config.yaml
num_attention_heads: 2
norm: "rmsnorm"
rope_theta: 10000.0
bias: "none"
init: "normal"
decay_shape: "linear"
dataset: "wikipedia_en"
MLP neurons of a small language model. Each row is named by its layer, matrix (gate and up: input weights) and neuron, and shows model dimensions 0-63. Each number is 200 + 20 x the weight over its row's rms, rounded and kept within 0 to 999. A neuron's up and down rows have the sign that makes its largest values positive.
After each neuron's rows, "fires in" lists the words (lower case) most often at its 100 highest values on Wikipedia text that the model never trained on.

L9.gate169,202,213,217,169,189,195,205,196,192,174,216,203,229,189,228,190,203,147,203,193,198,194,182,169,187,179,209,203,177,209,197,193,180,204,167,193,229,193,196,211,211,197,237,194,239,213,181,190,233,204,221,164,247,227,227,198,182,168,216,159,202,223,190,202
L9.up169,229,208,177,209,187,210,182,200,161,210,221,146,203,238,233,186,196,153,206,180,163,160,184,153,191,192,184,227,218,196,203,193,205,218,202,196,186,203,178,225,217,200,182,167,201,191,192,173,201,178,193,208,251,227,236,218,170,161,233,206,209,204,199,203
fires in: "and", "image", "important"

L12.gate21,177,226,239,208,189,223,209,238,182,179,168,209,164,167,219,208,184,213,187,231,198,215,201,205,192,205,201,226,174,200,244,200,182,182,195,180,189,204,214,199,220,170,207,204,183,222,199,151,211,167,210,215,255,185,217,186,186,204,182,192,197,190,194,199
L12.up21,191,148,208,181,172,202,192,181,180,189,191,226,189,158,205,197,184,185,204,253,192,226,202,191,151,181,196,165,203,216,208,218,220,168,238,169,162,185,197,200,204,193,203,201,188,231,177,214,186,197,175,220,228,179,212,216,204,210,226,178,210,201,182,207
fires in: "she", "who", "this", "her", "which"

L8.gate181,168,176,172,194,196,203,181,173,217,223,242,191,203,187,193,176,206,214,184,210,231,208,190,157,151,208,217,200,175,196,243,190,193,185,208,219,184,174,199,221,197,177,206,188,242,228,149,147,234,232,226,202,235,221,216,195,217,201,178,198,173,203,183,197
L8.up181,194,174,202,218,207,199,211,220,206,204,187,223,215,204,239,171,224,165,190,246,209,189,187,190,192,200,222,202,196,210,218,194,186,179,215,164,194,172,210,208,181,214,224,200,209,214,180,183,224,198,203,142,229,207,198,198,192,216,222,185,212,166,179,207
fires in: "are", "were", "remained", "be", "become"

L7.gate107,229,187,225,221,198,192,193,156,214,178,195,196,181,204,211,234,179,158,196,239,185,177,204,214,223,204,180,241,222,210,213,214,202,189,218,172,204,186,193,192,240,204,181,203,190,189,170,177,215,212,175,183,186,212,237,179,221,164,190,177,174,198,220,181
L7.up107,224,181,171,192,174,215,162,150,217,199,201,177,208,204,209,202,185,187,213,240,208,182,171,194,252,227,218,194,199,229,180,204,173,197,176,189,180,210,178,198,213,195,202,149,191,190,175,171,237,188,226,202,215,219,236,212,191,202,170,204,165,213,196,212
fires in: "would", "should", "could", "will", "helped", "to"

L5.gate269,178,179,178,159,178,179,219,187,186,212,198,200,191,182,174,210,224,203,204,213,199,201,211,211,169,238,222,180,195,179,225,212,215,197,235,244,186,189,182,204,221,218,221,198,227,163,144,196,167,179,196,226,209,178,188,192,206,172,224,185,169,189,209,197
L5.up269,194,224,201,236,198,180,203,181,219,219,176,196,176,214,158,208,154,231,183,187,214,216,203,198,185,194,184,214,220,180,195,228,181,187,216,160,179,188,212,199,201,212,182,215,226,185,194,196,196,211,211,207,194,207,177,199,211,227,188,231,167,186,197,212
fires in: "people", "when", "women", "children", "goal", "men"

L9.gate57,216,196,187,197,206,230,194,234,182,220,245,220,190,139,185,236,198,200,203,208,236,178,214,194,215,203,195,206,210,189,206,186,162,213,187,170,241,206,189,214,180,196,239,152,223,200,181,193,235,223,201,200,202,209,195,196,200,171,180,180,173,216,231,180
L9.up57,192,211,165,231,203,223,224,203,220,216,215,202,224,171,196,220,203,205,195,205,230,167,222,220,211,191,209,182,221,187,204,196,204,198,178,199,246,209,184,198,199,229,190,175,230,178,210,206,239,224,207,208,152,187,187,202,216,219,211,208,173,195,231,194
fires in: "well", "january", "never", "december", "october"

L9.gate145,199,166,187,185,210,207,190,197,203,190,205,215,207,161,219,229,197,165,187,213,214,219,175,209,197,203,216,195,194,194,224,189,222,253,195,197,235,197,214,180,232,223,218,208,210,179,197,216,193,202,202,199,215,221,247,202,198,164,182,182,205,192,200,203
L9.up145,208,202,176,201,174,205,171,202,201,209,201,215,180,204,215,197,191,184,229,179,215,185,215,216,197,197,215,230,192,206,196,196,185,203,203,220,211,194,207,202,198,188,193,219,172,199,209,190,190,219,166,212,260,186,182,171,211,197,200,234,194,215,218,187
fires in: "which", "and", "also"

L2.gate219,163,156,203,191,210,232,165,220,186,207,214,173,195,200,198,186,228,177,202,177,196,182,192,199,209,207,210,181,210,233,217,205,187,224,205,178,191,202,217,221,218,199,185,220,146,210,211,201,207,187,229,189,222,209,177,175,183,177,201,199,197,215,207,214
L2.up219,170,170,189,188,195,216,220,245,176,192,199,159,216,175,196,194,245,207,200,203,184,197,222,182,196,208,197,187,220,191,195,213,201,220,210,168,164,185,205,209,198,188,182,189,169,186,190,233,218,189,191,191,218,212,200,208,201,180,171,215,226,202,200,208
fires in: "american", "german", "french", "indian", "british"

L9.gate141,200,205,210,168,209,206,191,202,203,186,215,219,139,175,181,187,156,188,180,220,210,185,223,213,198,195,201,202,176,154,212,185,170,237,235,145,215,202,187,209,182,174,202,205,228,190,178,237,196,170,170,179,183,194,199,183,220,225,200,225,166,205,148,188
L9.up141,188,201,184,232,230,198,222,209,194,173,167,198,177,212,193,139,212,184,218,205,197,195,200,225,179,196,189,156,215,176,203,180,190,196,200,201,213,209,196,207,235,215,194,217,206,207,202,215,215,190,220,226,201,197,169,194,184,212,194,185,161,202,202,178
fires in: "the", "but", "while"

L2.gate157,211,179,186,180,220,179,198,200,173,171,206,217,198,175,207,202,170,204,214,224,185,192,196,208,168,179,162,183,208,197,191,195,225,207,238,207,212,153,212,206,200,166,215,186,180,175,199,217,181,198,223,182,164,195,157,181,212,210,183,196,186,195,229,213
L2.up157,220,197,181,133,218,219,182,156,191,213,196,199,213,214,235,177,181,177,208,217,196,209,184,180,153,202,178,179,202,205,200,212,202,213,243,200,205,204,206,219,186,188,196,225,212,192,212,204,168,212,203,231,145,211,179,200,188,167,215,183,185,217,189,215
fires in: "an"

L2.gate85,178,213,198,151,188,181,153,236,184,166,198,201,197,218,212,225,198,205,179,183,199,206,180,185,198,191,218,206,165,191,229,244,185,193,212,172,171,208,193,218,217,169,188,207,168,210,165,226,189,217,209,228,161,206,163,157,166,167,203,200,163,231,206,202
L2.up85,165,215,209,182,205,188,179,226,186,164,200,224,221,157,214,182,182,206,181,207,188,185,178,181,193,191,207,183,178,185,199,200,187,211,231,213,177,211,197,218,173,179,196,202,189,188,199,228,182,185,195,198,204,226,157,145,199,197,172,216,194,202,186,189
fires in: "medal", "media", "medicine", "medan", "medical", "business"

L3.gate207,165,175,203,187,203,235,210,190,230,192,191,172,231,195,218,193,213,163,192,205,205,208,174,200,198,225,173,204,224,196,203,176,197,274,206,194,223,199,222,201,160,183,212,204,228,175,219,196,204,215,203,220,172,220,199,221,203,175,149,188,206,220,227,227
L3.up207,156,189,170,215,191,203,201,207,202,191,254,191,227,215,212,217,205,206,154,201,188,213,201,178,226,189,171,215,211,158,198,206,213,234,223,202,205,192,193,213,195,155,180,202,201,208,194,230,232,189,207,209,177,202,188,221,219,166,216,194,177,197,206,206
fires in: "in", "energy", "entertainment"

L5.gate183,192,205,216,204,207,210,213,216,223,205,221,205,232,202,206,173,196,164,189,188,196,189,209,177,222,197,205,192,199,175,203,206,213,204,212,144,172,202,219,159,187,206,198,214,214,224,194,219,205,221,190,226,226,172,190,182,210,206,150,198,207,234,169,181
L5.up183,222,210,223,211,208,236,204,189,193,195,200,210,263,198,154,188,228,203,208,246,146,229,207,206,196,199,225,200,165,180,205,209,187,212,212,195,176,199,206,182,166,234,184,164,195,215,191,221,204,239,192,234,248,200,204,218,234,198,203,198,221,194,170,187
fires in: "at"

L11.gate245,200,173,196,222,212,206,185,150,163,214,195,195,199,210,178,197,191,230,197,212,194,216,234,181,188,196,183,242,184,203,210,199,198,235,189,197,222,204,195,209,187,156,195,181,205,168,173,223,196,193,192,192,167,210,196,212,213,205,203,200,175,169,217,191
L11.up245,200,189,188,189,194,189,232,225,181,186,211,200,211,176,222,196,164,198,216,169,226,225,192,190,185,201,191,199,156,232,211,209,184,178,177,205,207,190,205,226,188,227,202,224,223,216,207,189,165,226,180,204,173,186,204,205,204,202,224,227,209,211,191,211
fires in: "a", "his"

L2.gate242,185,217,188,214,178,221,211,156,202,207,217,221,210,191,184,196,195,193,198,207,207,211,227,216,174,211,197,189,178,223,190,214,180,215,216,233,209,209,199,201,197,160,225,192,201,185,172,160,217,177,220,228,165,244,194,169,242,196,219,197,197,225,246,192
L2.up242,235,203,222,221,228,190,189,185,201,217,168,211,181,199,179,180,178,210,223,219,220,155,219,233,158,231,221,184,186,215,163,184,193,227,201,202,145,182,217,192,205,231,183,217,164,194,187,175,201,185,205,257,186,206,214,150,179,194,218,187,189,213,215,218
fires in: "film", "women", "year", "championships", "children", "district"

L7.gate239,183,203,160,207,236,180,189,215,218,226,206,208,211,183,204,181,183,182,161,203,187,216,260,201,189,195,207,199,193,173,182,167,190,230,225,200,204,214,195,199,181,228,220,197,205,206,176,201,202,201,231,207,163,181,213,207,175,181,158,213,174,225,191,154
L7.up239,146,168,186,223,198,184,232,192,247,207,187,207,208,208,213,212,218,203,194,208,190,199,230,198,168,230,184,172,236,217,219,155,190,202,187,209,191,231,192,201,173,210,194,200,155,213,207,221,211,212,201,181,190,158,228,238,200,181,176,247,175,215,194,173
fires in: "july", "september", "may", "december", "april", "october"

L9.gate206,197,199,206,229,162,199,227,175,204,195,249,211,210,221,202,227,208,218,227,220,180,193,207,223,165,217,189,202,226,231,204,244,175,192,191,219,191,240,181,237,187,209,209,179,224,188,180,181,205,197,181,230,235,207,179,209,170,150,180,213,206,211,182,200
L9.up206,196,176,238,197,182,160,250,190,220,179,209,190,218,189,224,195,182,159,224,208,169,223,210,182,219,225,207,234,248,226,200,199,193,193,178,181,204,217,227,222,191,234,171,202,197,170,184,196,174,193,180,181,189,192,220,202,191,185,166,181,215,233,194,204
fires in: "and", "of"

L11.gate216,215,197,217,177,187,195,202,168,225,195,197,232,211,209,219,191,201,221,211,210,204,205,233,193,237,214,201,216,187,191,206,201,224,184,183,194,205,178,188,210,219,176,216,223,231,196,234,231,208,210,181,201,221,220,235,215,205,218,200,205,206,202,154,200
L11.up216,198,220,231,227,233,217,211,212,193,200,192,167,213,211,189,203,162,174,200,222,205,216,199,202,190,240,201,200,224,213,204,188,173,224,172,206,156,171,204,181,217,229,193,202,169,217,161,201,182,153,185,202,190,206,223,213,179,192,234,203,211,210,210,184
fires in: "as", "operates", "and"

L13.gate290,225,215,231,194,200,173,202,187,222,206,196,217,216,174,186,212,178,195,205,206,175,215,228,191,203,192,170,225,192,187,218,223,202,201,178,190,230,200,183,201,200,180,209,176,195,219,211,233,208,160,186,177,210,172,195,179,184,184,218,198,149,172,206,212
L13.up290,203,218,221,208,201,205,194,190,196,192,196,210,192,224,203,185,165,204,213,207,220,202,186,211,186,211,218,204,175,202,200,198,193,186,208,204,183,192,190,204,203,205,182,226,182,203,150,180,207,216,199,201,172,254,219,205,214,204,188,203,222,200,203,185
fires in: "to", "not", "can", "also", "who", "may"

L7.gate253,193,146,175,174,197,200,167,167,199,184,213,202,179,179,187,150,232,175,212,258,155,186,217,165,187,217,210,159,195,178,202,211,183,187,197,187,196,198,223,203,228,172,182,200,207,205,191,210,208,221,182,208,186,183,187,196,203,189,189,177,170,198,215,219
L7.up253,221,168,197,184,227,204,197,179,222,213,220,183,191,191,181,141,187,231,222,188,190,203,210,213,205,166,151,226,213,197,235,210,197,202,181,183,213,204,198,167,163,174,173,219,218,202,203,229,168,223,178,187,188,210,184,197,149,203,196,202,169,213,181,233
fires in: "a"

L12.gate0,198,182,232,186,251,193,182,163,212,204,210,195,198,167,201,172,201,180,229,208,189,200,210,226,183,202,193,178,180,212,223,231,190,208,224,187,198,211,222,195,190,188,226,216,171,177,187,187,186,202,205,207,185,213,188,228,180,193,198,197,175,191,195,177
L12.up0,248,159,192,187,189,208,181,200,194,183,188,266,172,211,181,201,197,197,255,187,215,213,213,208,219,214,173,160,195,172,184,207,233,223,182,203,184,210,189,190,205,207,214,191,194,207,179,206,198,211,230,208,168,197,170,206,186,191,178,185,168,207,206,214
fires in: "an"

L13.gate216,184,193,198,184,191,220,189,205,188,188,189,199,200,164,204,172,203,161,197,219,199,221,167,189,179,186,230,145,156,212,231,209,217,220,251,192,235,194,235,232,190,208,202,225,187,215,174,195,161,195,253,173,198,192,207,200,216,195,231,181,172,172,221,215
L13.up216,197,219,186,191,202,192,181,205,212,192,208,226,210,197,209,183,191,191,225,183,228,218,197,161,180,180,208,185,204,248,200,217,210,207,212,208,230,181,207,209,222,235,184,210,157,216,206,184,205,208,189,195,170,206,192,189,208,149,188,179,199,168,232,225
fires in: "an", "analysis"

L12.gate81,184,204,184,212,194,210,214,200,201,200,215,217,190,194,200,173,179,208,178,192,227,213,202,223,201,174,176,235,192,185,223,194,171,222,178,225,209,214,205,183,192,192,200,200,239,210,195,184,187,218,187,203,184,202,232,216,186,226,191,224,177,207,257,222
L12.up81,192,220,206,211,203,239,226,226,238,197,219,186,197,215,210,212,200,183,192,236,201,180,207,185,192,197,207,182,204,208,198,175,216,171,209,193,236,228,217,224,235,194,191,136,189,194,197,237,225,254,179,192,184,204,175,206,196,186,208,192,194,187,160,182
fires in: "in", "remained", "despite", "wrote", "many", "with"

L3.gate167,190,186,193,177,197,209,197,211,211,179,215,213,204,158,186,183,172,223,231,209,205,197,212,180,204,224,219,183,164,213,219,221,198,191,200,158,200,225,196,184,206,159,182,203,222,190,196,209,193,226,199,238,199,229,189,217,197,230,181,189,195,197,184,205
L3.up167,184,169,191,175,192,181,194,217,220,242,190,224,205,168,181,124,233,172,209,217,179,204,178,189,165,187,194,193,197,220,212,225,236,232,187,160,182,181,199,183,220,199,170,243,231,205,192,193,175,200,199,199,176,183,180,197,192,240,194,227,207,177,161,191
fires in: "this"

L5.gate68,187,189,235,145,204,165,249,230,204,189,223,179,230,186,188,166,203,163,223,183,186,200,213,189,186,187,243,146,168,207,198,211,171,191,185,216,199,189,215,226,180,198,199,208,191,192,218,183,197,184,219,204,206,218,202,201,178,174,225,210,232,199,191,178
L5.up68,170,211,190,219,156,205,182,218,192,197,188,191,207,213,195,214,197,208,224,182,221,170,214,226,192,182,187,222,231,183,166,243,207,180,191,185,208,227,172,207,206,195,206,200,176,228,195,207,224,254,217,196,210,193,202,179,200,195,214,201,174,169,212,236
fires in: "south", "david", "james", "aus", "rus"

L3.gate6,183,217,208,219,195,213,199,203,200,231,188,167,188,189,187,189,225,207,181,248,187,237,171,157,212,199,224,172,201,184,200,205,215,218,185,196,187,213,173,220,193,184,206,190,221,189,207,238,216,188,192,211,222,180,168,207,228,170,200,209,205,205,197,237
L3.up6,178,226,179,225,213,224,194,224,167,208,184,167,178,224,186,179,208,204,189,225,204,217,168,182,189,241,183,181,194,187,178,229,222,197,188,213,220,218,193,217,189,165,165,187,198,228,201,217,198,190,221,184,220,199,208,213,224,203,220,189,217,212,175,232
fires in: "in", "at", "asian", "as", "atlantic", "atomic"

L3.gate102,166,193,234,219,195,234,230,178,174,195,216,186,196,203,206,165,208,192,197,197,232,219,198,141,195,195,160,181,185,196,212,210,198,206,234,175,212,216,178,191,151,195,198,223,203,188,205,206,192,194,198,198,199,250,195,196,206,194,180,224,197,226,191,189
L3.up102,175,195,195,173,188,224,212,204,195,225,189,165,217,196,191,202,207,211,203,241,195,194,174,177,210,165,200,220,186,165,213,201,216,231,211,141,191,181,204,244,191,207,205,201,230,181,190,228,191,194,171,205,206,228,202,212,227,227,186,218,188,227,219,191
fires in: "in", "them", "institute"

L12.gate136,216,185,193,138,209,184,185,231,203,165,187,156,220,176,177,185,181,200,203,184,203,180,200,197,146,198,232,174,190,185,213,174,169,195,216,188,223,191,215,207,189,144,217,202,188,174,194,171,183,202,190,175,189,204,222,200,206,179,205,206,213,191,201,207
L12.up136,188,215,209,177,210,156,190,201,169,181,198,204,190,187,175,172,177,195,198,199,195,207,207,187,185,189,196,175,212,227,205,173,211,215,217,154,180,173,239,201,198,173,217,238,166,213,202,156,200,227,151,208,204,197,169,215,216,210,203,198,175,208,196,193
fires in: "the", "their", "website"

L2.gate191,205,213,225,225,185,223,178,210,213,214,204,200,207,198,201,192,218,193,229,191,182,238,194,163,184,200,225,228,191,239,186,184,177,205,173,198,190,187,220,202,218,212,212,193,152,207,226,218,195,203,200,234,192,190,213,214,186,210,205,235,224,171,179,203
L2.up191,205,208,229,174,198,213,187,198,179,204,185,207,220,164,197,199,171,190,193,227,188,225,180,179,155,205,208,206,187,223,200,164,189,203,185,170,152,195,175,200,196,207,210,203,175,221,185,240,217,194,196,215,184,205,220,230,205,221,210,249,199,211,182,181
fires in: "in", "on"

L13.gate265,193,202,211,177,212,203,167,182,223,217,182,206,199,163,214,187,153,199,210,188,221,202,156,218,235,213,186,235,185,206,200,190,188,256,170,191,179,180,201,168,190,205,217,204,169,170,188,234,217,190,185,201,183,227,193,199,218,215,182,182,197,191,164,195
L13.up265,183,222,225,200,251,214,159,199,190,230,202,224,199,178,163,187,208,247,224,190,222,206,165,202,192,203,173,214,206,173,181,209,183,200,173,184,196,199,201,189,193,177,219,206,185,170,205,224,214,186,188,186,239,218,208,184,197,206,204,217,207,179,185,208
fires in: "of", "in", "into", "during"

L7.gate244,175,218,195,212,180,198,201,185,213,216,228,190,163,193,188,141,193,212,209,200,162,201,184,178,222,227,187,218,211,196,190,190,214,197,221,184,187,218,191,183,198,211,172,216,218,217,210,186,189,191,198,224,203,211,182,181,211,152,190,215,188,220,166,188
L7.up244,164,191,202,188,170,198,197,174,175,229,171,198,220,161,200,216,215,220,226,202,186,203,186,197,223,219,213,148,183,211,182,223,226,226,164,217,213,263,224,203,198,219,211,211,208,170,197,218,226,199,198,197,226,202,202,185,208,186,251,206,252,204,208,215
fires in: "at", "along", "top"

L11.gate107,179,188,212,176,165,220,220,193,202,203,182,214,182,163,198,206,195,237,176,190,197,226,191,225,217,180,237,194,221,200,190,218,206,166,198,215,227,201,230,156,212,226,176,211,184,204,188,203,213,220,191,177,163,210,208,211,191,202,197,216,179,221,180,212
L11.up107,208,232,166,200,162,163,184,185,201,191,236,203,187,178,189,180,216,169,196,171,187,195,132,200,191,220,294,203,208,181,197,204,196,180,192,215,215,169,208,194,207,212,199,214,211,189,164,192,215,168,220,205,211,211,200,207,165,239,198,191,176,186,146,189
fires in: "been", "later", "be", "being", "also"

L11.gate13,194,172,185,187,180,215,174,200,185,212,185,170,186,207,204,233,190,183,230,211,207,196,208,220,176,210,206,193,231,227,177,190,221,186,204,145,215,203,241,195,166,152,210,242,227,214,206,187,228,195,203,195,204,220,195,203,208,240,182,181,190,216,154,229
L11.up13,181,216,205,232,193,177,174,230,211,190,160,173,166,181,187,174,190,214,235,202,229,198,203,231,213,175,183,224,224,205,187,199,234,226,209,220,246,182,199,206,158,189,200,175,213,200,193,221,162,195,174,203,189,186,173,207,189,235,196,221,201,190,194,197
fires in: "this", "that", "part", "third", "participated"

L11.gate48,187,210,181,223,209,193,210,212,199,194,222,168,186,208,222,215,172,160,197,221,192,192,202,172,247,232,190,228,175,180,206,194,179,184,162,174,211,200,177,216,205,217,202,230,177,200,202,155,246,210,215,219,166,225,204,174,213,196,187,216,187,208,206,195
L11.up48,195,204,251,243,215,212,189,199,206,199,219,161,194,217,212,208,179,181,216,173,185,203,191,217,247,187,203,194,233,172,181,220,211,225,186,187,190,212,172,182,230,209,208,175,237,189,198,195,221,224,189,183,180,208,190,176,182,170,184,198,220,226,216,194
fires in: "also", "later", "then", "already"

L3.gate79,185,244,196,194,203,209,167,181,190,232,217,189,173,151,209,187,244,226,191,204,194,180,203,216,193,234,220,189,235,190,166,208,196,210,164,212,197,183,203,206,173,201,196,215,197,219,205,209,178,166,228,184,210,180,191,216,210,200,198,207,210,182,202,188
L3.up79,228,208,224,210,206,203,195,188,196,176,231,180,191,191,196,183,235,184,194,186,203,212,184,184,202,235,215,180,188,233,206,204,168,209,173,250,220,196,191,245,173,187,199,211,203,213,158,192,201,186,186,213,188,184,195,213,189,228,185,163,211,164,179,165
fires in: "head", "finished", "goal", "performance", "go", "football"

L8.gate52,197,209,225,217,187,191,193,199,218,206,212,177,171,180,225,225,185,208,194,183,222,179,185,203,210,222,208,227,217,207,183,178,151,211,194,195,234,218,206,176,208,203,204,159,191,188,182,182,183,205,180,179,236,199,231,184,237,151,214,219,229,182,219,202
L8.up52,224,178,160,174,183,199,164,224,195,207,229,194,228,183,204,220,183,171,194,189,249,183,196,195,198,246,228,238,215,227,223,177,207,215,194,176,204,221,191,217,219,179,214,160,187,176,183,157,215,172,201,183,208,190,225,188,170,201,192,213,215,188,225,188
fires in: "would", "you", "should", "to", "could", "will"

L3.gate288,163,193,201,235,172,201,195,214,209,207,178,232,160,194,203,175,172,174,169,209,246,196,200,214,156,214,216,173,217,203,181,218,188,210,183,237,194,200,198,175,189,208,187,218,206,196,190,190,240,212,201,179,239,233,195,190,199,215,190,209,177,207,200,186
L3.up288,165,221,161,222,216,198,200,220,209,198,193,227,156,222,190,176,203,209,176,194,233,206,208,181,175,211,242,189,207,211,199,188,206,202,208,228,204,195,195,162,206,194,208,217,183,230,172,164,245,233,197,203,201,234,192,201,194,217,195,188,157,189,235,186
fires in: "be", "behind"

L2.gate105,189,178,186,171,208,184,220,181,205,186,153,201,212,177,171,192,219,194,227,160,183,192,199,175,196,242,254,211,196,197,224,196,205,209,212,168,211,205,199,204,201,170,194,197,194,230,207,192,190,195,195,198,218,212,211,169,175,182,233,188,195,186,195,190
L2.up105,210,200,218,197,178,193,197,214,178,183,206,181,192,208,180,220,237,194,178,212,182,155,222,186,201,175,194,206,206,165,204,221,243,157,195,207,230,190,200,203,189,191,198,202,165,202,202,182,199,179,174,197,208,220,205,161,143,194,177,190,189,187,171,208
fires in: "american", "german", "british", "aus", "rus", "us"

L2.gate42,224,239,186,198,192,210,224,214,197,203,219,220,161,191,205,164,190,194,160,187,184,179,195,204,197,200,193,170,191,216,172,231,180,180,198,230,208,191,173,185,202,212,226,199,226,213,159,218,177,200,207,215,202,211,182,178,204,213,215,209,229,217,179,205
L2.up42,199,245,206,265,233,172,229,183,191,186,185,193,182,201,180,187,207,202,203,157,199,216,195,218,197,220,213,180,168,202,180,184,189,229,197,201,225,201,222,193,224,221,187,210,216,211,203,220,175,219,189,199,217,202,170,191,196,196,231,253,185,221,213,225
fires in: "who", "while", "early", "whole"

L5.gate125,208,212,220,210,181,214,193,194,197,199,195,182,235,218,214,211,168,183,193,185,232,206,212,179,209,182,186,187,179,175,179,198,187,231,194,169,213,212,196,178,211,196,184,201,222,205,221,176,200,212,217,195,223,174,172,170,215,171,214,197,162,179,192,202
L5.up125,230,201,226,201,194,193,204,224,211,197,191,214,192,210,199,208,206,201,184,189,193,176,197,199,216,185,200,213,219,189,177,189,193,207,196,230,202,184,211,211,206,207,212,207,193,164,194,250,190,210,202,191,190,183,154,181,218,186,218,188,218,205,248,207
fires in: "in", "with", "means", "signed", "me", "sign"

L8.gate50,203,206,188,204,182,216,198,151,196,208,203,185,198,161,211,217,189,182,202,226,188,192,231,172,194,177,201,199,200,222,211,207,206,202,198,215,224,196,193,193,216,176,216,195,204,193,221,217,209,202,212,207,218,240,229,191,195,219,190,197,180,196,204,193
L8.up50,194,196,193,197,208,158,204,196,191,235,201,163,159,219,167,207,209,202,192,198,205,237,189,223,217,217,217,238,215,194,184,214,162,198,198,196,185,225,194,181,204,231,177,228,151,182,206,210,165,210,199,197,213,213,191,173,181,220,187,193,204,218,189,165
fires in: "would", "not", "also", "still", "helped", "now"

L3.gate228,199,174,208,191,189,154,196,231,203,166,205,203,233,179,180,179,206,212,190,186,194,213,240,204,195,224,215,199,184,234,197,214,176,167,197,187,196,195,199,157,205,168,169,181,220,196,190,196,158,223,218,172,222,205,205,213,172,222,204,226,178,186,174,161
L3.up228,185,168,206,178,214,194,222,220,156,200,189,231,193,180,161,192,179,219,183,190,186,194,204,182,195,188,194,185,194,215,185,193,164,191,184,217,179,212,229,196,244,198,168,190,223,171,186,180,204,208,181,181,191,215,202,209,195,195,205,218,169,195,181,242
fires in: "the"

L8.gate73,180,218,202,215,193,195,234,197,205,214,232,224,186,169,219,204,206,175,202,215,233,229,176,199,211,181,161,176,203,215,214,226,187,192,161,206,178,200,214,190,202,186,208,177,220,181,182,195,249,206,180,236,163,216,225,169,180,181,215,196,201,203,194,185
L8.up73,189,197,220,167,186,191,208,195,206,192,206,230,203,175,192,192,207,189,194,194,174,200,194,239,237,183,190,200,205,179,233,181,219,185,197,180,201,228,210,188,187,213,207,188,217,212,159,208,214,173,165,197,198,230,198,226,195,186,209,193,186,219,207,183
fires in: "of", "following", "observed"

L2.gate276,199,212,220,228,196,207,154,202,178,211,194,184,194,201,185,180,177,166,188,197,181,189,195,174,194,219,175,172,202,181,184,209,166,189,192,172,172,218,180,173,205,198,161,217,197,171,187,194,173,186,212,226,214,232,217,201,192,207,195,221,198,221,175,176
L2.up276,170,201,164,185,226,209,197,188,197,220,205,155,188,186,211,171,192,169,204,219,189,196,204,179,199,258,203,211,192,193,216,188,194,206,206,205,236,187,226,177,211,212,201,211,193,189,220,237,181,200,192,221,222,183,203,228,209,237,219,212,198,178,191,196
fires in: "only", "still", "love", "this", "project"

L3.gate238,198,206,187,252,208,200,197,192,196,206,214,182,194,228,215,212,199,210,216,221,212,213,224,222,175,218,200,175,203,212,217,204,210,211,193,218,218,220,180,191,170,183,198,198,199,216,202,144,178,137,237,234,165,206,204,168,184,185,207,191,196,204,219,205
L3.up238,176,210,206,228,202,191,232,234,221,189,214,210,179,193,162,180,166,201,223,206,183,209,232,226,162,235,210,198,223,190,203,223,211,216,193,209,176,217,215,213,174,200,170,213,218,200,207,183,194,166,220,226,205,223,211,162,191,181,195,182,204,204,218,221
fires in: "district", "people", "house", "children", "population"